From a checkpoint of a small transformer trained on Wikipedia.
Architecture: RMSNorm before each block, no position embeddings, tied embeddings, ALiBi.
MLP neurons of a small language model. Each row is named by its layer, matrix (up: input weights) and neuron, and shows model dimensions 0-95. Each number is 128 + 32 x the weight over its row's rms, rounded and kept within 0 to 255. Numbers have three digits each.
After each neuron's rows, "fires after" lists the tokens most often just before its 100 highest values on Wikipedia text that the model never trained on.

L3.up142:191080146090129083149122131109122165166166131114157127142098149136108089103103133148183175089134125123129071088155152187144140104177115122168165100160140135123135204171127131179145083130105119070176161179116130140170137185122121174086098086152086102129118124177080157124117136172139133090
fires after: " (", " |", "|", ",", " \"", ")"

L3.up815:179118069119163171169089164134101146140097141113100133115127170137164112117165131125150118120091113152143159145116108189152138049111131103070122117102117140168134195151134118100173168104114131123109069133143137212130122082087157144145114106134100111138090062084077119128177122099131129139
fires after: " |", "=", "-"

L6.up1105:171145103137136125152129128130091182114161122127139153115136127139153156127164100125142130092159140166180115134077111155129146107132176117137181099150146135113152175111142137138177064124099162091106125165128170150173101197153133099122134070089104097143076090093081131155109150125144105089
fires after: " |", ".", ",", "("

L3.up419:098080105093163195116144058085105161139113161090131098048114166088149188133165119150170087185135112152132103105186074162170124143114148095056175120106100119126122112120156087231156098152079151137191115111129126121125096125173068144079143140186127114065133069076140187096174173080137129068
fires after: "\n\n"

L3.up1270:112065137148121131158186134172121193111135161133108096136101080134166192106175116123193160083079139128127125143112127100182123122145155154115170138162115103117144149187165068074141116157101115116147096127110070101186109160140177112115130115145071081129175095129130165152166181149163173070
fires after: " (", " \"", "\n\n", "=", " |", "-"

L2.up85:102015175128099104179147146166117129149144173093110098108166134188167093133192161131141091123123182113092086111142141128173114161181060146111206113157165083096133165142140145174184153091094160109140104130150113170162131143135160122117105089172092107075172133146107136150121131191136119177
fires after: " |", ",", " (", ".", " in", "-"

L3.up71:125133132075138148134116112100103170155112137111131108146146168120143131130137138147197126157124106153150132106130134187166145163131154103115112108134110137159097140104149150224147118144126156164187158136137104083124115130132091116110131097151104110131108050057110174103142183037137120103
fires after: "\n\n"

L3.up1259:158057160123143155118199117115159061153113098062138133152177119062127116103118130207126108103146132133129122117122160116163142086094114135081101139168181085127145150054134132051097158097111176071161120189083128152155101180148104122106100135168120095152162072087124120140180138166170114072
fires after: " |", ";", "|", " 3", "\n\n", " Gold"

L11.up755:134120202112190130183094078095098180181149131098203141148140145153125204104177179150181146130112130153119133172112105128139165142102136141095151154150075108145141111128191077111103137094142101075095161120100078145122116038159105112083093174147091142107135125094106152092145111135146062083
fires after: " the", " (", " in", "-", " early", "–"

L6.up931:121146132092196180145128084126062159077067135113130107122102121107213083141120161164164141157153109132111154145092112164159139089176149064170123122181126179139103150097120163134201127084185134094135160172127136106152144146080132104080090050140101125115139107102131131097133097148163159108
fires after: ":", ";", " |", ",", " and"

L3.up69:137068126103160161195129086115141175113140118129173131146139124150162126123186211113190141095118123134132095141106152185134148179186100068105168132164169036051145141186155099151111114049080112170175112133095093115161117153111081107101063116096128118122133061156145126089168200155152136117
fires after: " |", " (", "\n\n", "\n", ",", "="

L9.up956:146134142145148157166158110121088181144153122174171106148113121146146186084110192163182176139090134146137104148174163140141161151104114129064156133139113157110064133080138084176110143147142154064148159166064184087148058148087150115068049123134106116121163096077112126145168152107147165098
fires after: "\n", "|", " |", ",", " \""

L6.up1163:104095142140128105148150110060136148148086137115170100153146125112090089145139172153172157103087146138130107108140123181157130084133134098146167041229157139075183159140084151145118110117135164133171146152138135142136075136161095110118088070162123074127138059190142109111086137104148171072
fires after: " |", "\n", ",", ";"

L9.up973:114138128156172159159134076117171155086095138106121132123110129087132193123163162126167112159150160109077080154096150199166148099109174164171128178123137122087086192171184139125136175101119128121142124081109199109157089137100130127081108084115104114163151101126083140103116104157167182094
fires after: " |", ";", ",", "|", "-", " and"

L11.up1206:151137136086152125150154094094090147085078109073125138139138126131211064094173131120199081129080109178141163155064158166180145148189149118056152084159110169127160178151151082140139124120130159143039163097178116129107163084119095110173130107088097115169096124134149144124155116101146122121
fires after: " |", "=", ".", ":", "-", ","

L3.up116:114106145110214167096135103068087154132123151088125091070106130097166145107088083119163079138032121101135107120174121146168158137157158075039132100156121139142130182116123106147118132108134139158135146143177147117143123086161124130120129100192078132132152106083137121102133163070125139112
fires after: " |", ".", "|", ")"

L3.up713:153156126143117154199152076112106128119083175075128100089122116116142087115148148147180139080091131135150104062148134142138121103144144100172131154193119147137093159123162147179139131086118115057111147162137152184196112235111116104136120085197125101102135111103087126201118111126134154089
fires after: ",", " |", ";", "\n\n", "\n", ":"

L6.up656:177140127097185170170146087112110191092075102124181119148165119071142129109177137162158156078061146116117123147147187149118127107144111154157133108157122175096148161115127122170193101070178156130125158142140142165161141149097106102105139063161129111128142088124125157137121121191144086157
fires after: ",", ":", ";", "."

L9.up1105:145132133176130123175157086202099123134113141129174125158152087110165159143099152145199145141142140075173111164151158145112136101125111088166170100193154179132149134041074155095206095089114120127102099135162102136139105193183095098153116121143148122126137131116131124151124163094143104092
fires after: ".", ",", "\n\n", "\n"

L10.up494:106159135116138158218130099098085133150100129092129092130149126115219130100108129151130130124054089172128148082129124117126137160167168106114130106166088108090152122127163090126124082116103107102148102110129093143158145116068111134121155092169127148140159151095124160087159120073171134084
fires after: "|", " |", "="

L3.up342:134096160109200156129167086077186141131116137102154119135147157141149180092124144137113092163141157130139112148151116157150134125138207065074118154138089139114110130099155141177165123112083123171134157113124132114160115087148158146048157085150037113093124101096108186112168137116126095102
fires after: "\n\n"

L3.up825:082106110137165171149159149117144125101167099132155139102119107106176139129122124144109113170096115126129161137116175170161136139171104170163115112145162168116092193104211112139164159123107149148141141116134101114189122164095158116130151137150175166136171156093105133208092129126166126112
fires after: ","

L3.up184:144128179150112177147166155073190080159130133159115154143128152059110130136140093129149122146095163148147088085150130156106162159174173093104195136179150126092135126118138090166144071100139168145124211162060132073182071148148122133156153088184113119114170125090109098065142121145188080123
fires after: "|", " |", "%", " —", " 0", "3"

L2.up573:122102217106142150120106150123165153159127094144092158155157130092076186123109166168096141148081111121141117153054186165132146159173150154161095136158086137138101177159127072106084175134137121166174121126117046080147114165054110167156129146157155149122151100131108129154135126136163139135
fires after: "  ", ",", "|"

L9.up694:134114224169125127168094131155100137138145171063145112125149090108142126094129123117206150098154125131088181133149119114128135149156156169125136149072071149092139177186142146159134136115116121081115209091093125142145109096150075115106181145190083116078186120061067097115156150139125130142
fires after: " the", " a", " early", " \""

L2.up790:162134161107137177199149086155101090122130200134162118159140075069099128095152119116173104142142121190133146179169107143125159139166112131128203142149102130120165130142158067167109138077117169195171076122183049119104107147113116079057095165090133206038144095131087103190143147088144158141
fires after: ",", " New", " North", " the", " in", " Los"

L3.up884:129122094115167128161145101073090162120147184050155087126136058072162138102122163136228174134091082126135072122124114149168118154164128097069141133159124100097125130127132138081121066086098123075155071137127109113147118150139096125106121083192096120148122103097113124143103197146133130062
fires after: " |", ","

L3.up720:167106135178134145192189083154037139127161155102149156159110097133154093103116192158155178113110147113113116086116105094133131168141089146079193127133136144132103165081151092140132090110159160049167166154088126109140124125086103137094077127137075090162089048106175137172122130183131095102
fires after: "|", " |", " \"", " ("

L6.up854:086121202154192136185101157091132148111078144116193158121149083107160166100160110124177097107140111134138129126128124130152118131186159121103149113145173167109188138133128159113189133134080131112150134120120166175188108137160062160134157069157110112138182148096114111162120123145125102103
fires after: ",", " and", ";", ".", " that"

L9.up525:089077123086173129092161161123082115140086170033150137157150137127152137106164129131199165132110084136132129139072195144141149065141156107112139125157106134142144120108103133142113180091108135108094170069215099138099163090139139121164132108219113163149104115103061172117192178064127091165
fires after: "=", ".", " the"

L6.up428:095063144097184119115143085163101132147084115134138100143125077122111105108193153163171141117124115132139173120099144116196131101152084126093237120148149109060113134181147085111127082091127177126081127109125176124118112129159126126123131104119100114165165068092135143176173146102132203114
fires after: " by", " Al", "ed", " with", " led"

L6.up1201:132126095133133141176117117157108084100101168133156125146214109087145130138113154129183138148087135109132140127103128146166155109134165093110151093178134171108169126113152158143211115052110116108075197133115124130120158062064141152145103052150101117162151116115089155152160136128101101119
fires after: "=", ".", "\n", ",", " but"

L3.up255:145113117130153121189123173129113112082148146072153114118135110149163117129141157155147173131078121146138095113100137176145145121135185113150114156189114152091112210136191146149219129142056122055167160182101130125171116175149185124072117063118121136131153100139113164116088137117148139062
fires after: " |", ".", "-"

L2.up635:176115135139159074173168103139091122120133144082176108139161129096094145107127156167142174119170145069142158158136170103122156134121130069044159121176067133133132152070135107121113122153093133088145171171099136101131123140129159116119125149094103078117082091150157081108099155129166102104
fires after: "\n", "|", "\n\n", " (", " Born", " Win"

L10.up574:128086148086108115143129132190112067138150189080171148152142115113144133117139107151168136073116156114133073152103112120123184130157110078079197152102116129124182166112102141111153124173109156101106167160111130121174080202103103128091110168193157141113118082159093060169122128116176125053
fires after: " |", ".", "|", "\n"

L11.up897:105096097135190149153076022098089124090176152056143158132111133124105157127150146184151162114073152124131178114175164122152140154135132144129098157098124106141136139111173107133123204126166165153138161134130068119184129162102135126076166095182151116122168134105107139121111174096154140140
fires after: ",", " P"

L10.up938:122118204116192130154133152154133105085170098127255149155154141139141169121133101140109118126081191173141110068141095084102150151187124054130164147160123084116102095106154122153167151131123145146138162128091125060162110195143144118069160183108121116100159122123142097121123139133193163079
fires after: " |", "|"

L6.up571:139079159124104129156142169137124068077107159097131138150138109086187130100117108136197091129116112123149136115128181169110136145181162122082142137119149193155189164159102137129115125123105085096126158141130127189151133099177167147176163073148140128104141141113103105125137177125133166163
fires after: " as", " is", " and", " (", " was", ","

L10.up963:122077151131196143077129101149126110043108124117108089150160156076120176122154133176186094122177101162128080169131175196136123097124149165079143132089097118117088196103153132121088173155123121128153123151120169116123088155113110136129174136150124079070123117127110130098120160172158130119
fires after: " |", ";", ":", "."

L6.up1208:167058119084114105154161076092110165146111186105139051121089145082109187115202223098136177103146185165103113182140165134189145107158130054097130175150125143150172150126116150115134163098144169115133103158113127131088121091143087160101092092123120157112193076132116071180167113091125092128
fires after: ",", " a", " was", " is", " Serbia", " –"

L3.up409:105088145182169169187161133142149153106146078119147128104136114089121155127139105106149159105194138135155219123031157126149146096154136188153113132152090122062109178139173110115190192124123109163159138200160123135142128168135121144144138153193129141159169122127104148143125123068134167113
fires after: ",", " +", " −"

L3.up555:160063171134128097162215102164149090177142163071146072173168110092128127122116112102164153125100140120153182138090126105133148105104109141096168184129102114101105205063132187145121120154133109113080105170097112178127135156148072126160134118195089100084172102123103098208144106103149129091
fires after: "\n", "|", " |", " the"

L9.up1145:121108101189140144118136135117077147054109125124110097155123093095153143125181175181115132134084130184115113215098193156232151078126119117114112143116097150102098142104190112099106133103089157144162093118138148131145125169132156136113122077145139127150171107101079097077156145125159130053
fires after: " |", ";", " for", " of", " de"

L3.up896:122101161158173167154147088125114126169199126180184153120134131136116175121114152107098114153086133166181108118117163155122149126141092188123107096071143094071082162109177143126124156107144162213165069163176062094144130152115093100069168172149141105123152150154059142151141096125160146115
fires after: ","

L3.up254:119128132081147197147117088121128125135127133061121102076132167112132177117155147123155117157149133127146129108186090176159135141118187109094108158158075132131103181122151146191128093099054148154207119133168146123124115160152124191078091083185097149090134089062107177125152152061148100086
fires after: "\n\n"

L6.up217:157119091089126130126116105137077134131079158093106115152145123131128116144114158153161135139144200191129162172077121097135120092146139130083130157103106129164100107138160151103117114052123170137160129150134104141110132044120095152113135146146111087160162110144123087131144130117159125113
fires after: " is", " Su", " was", " at", " in", " for"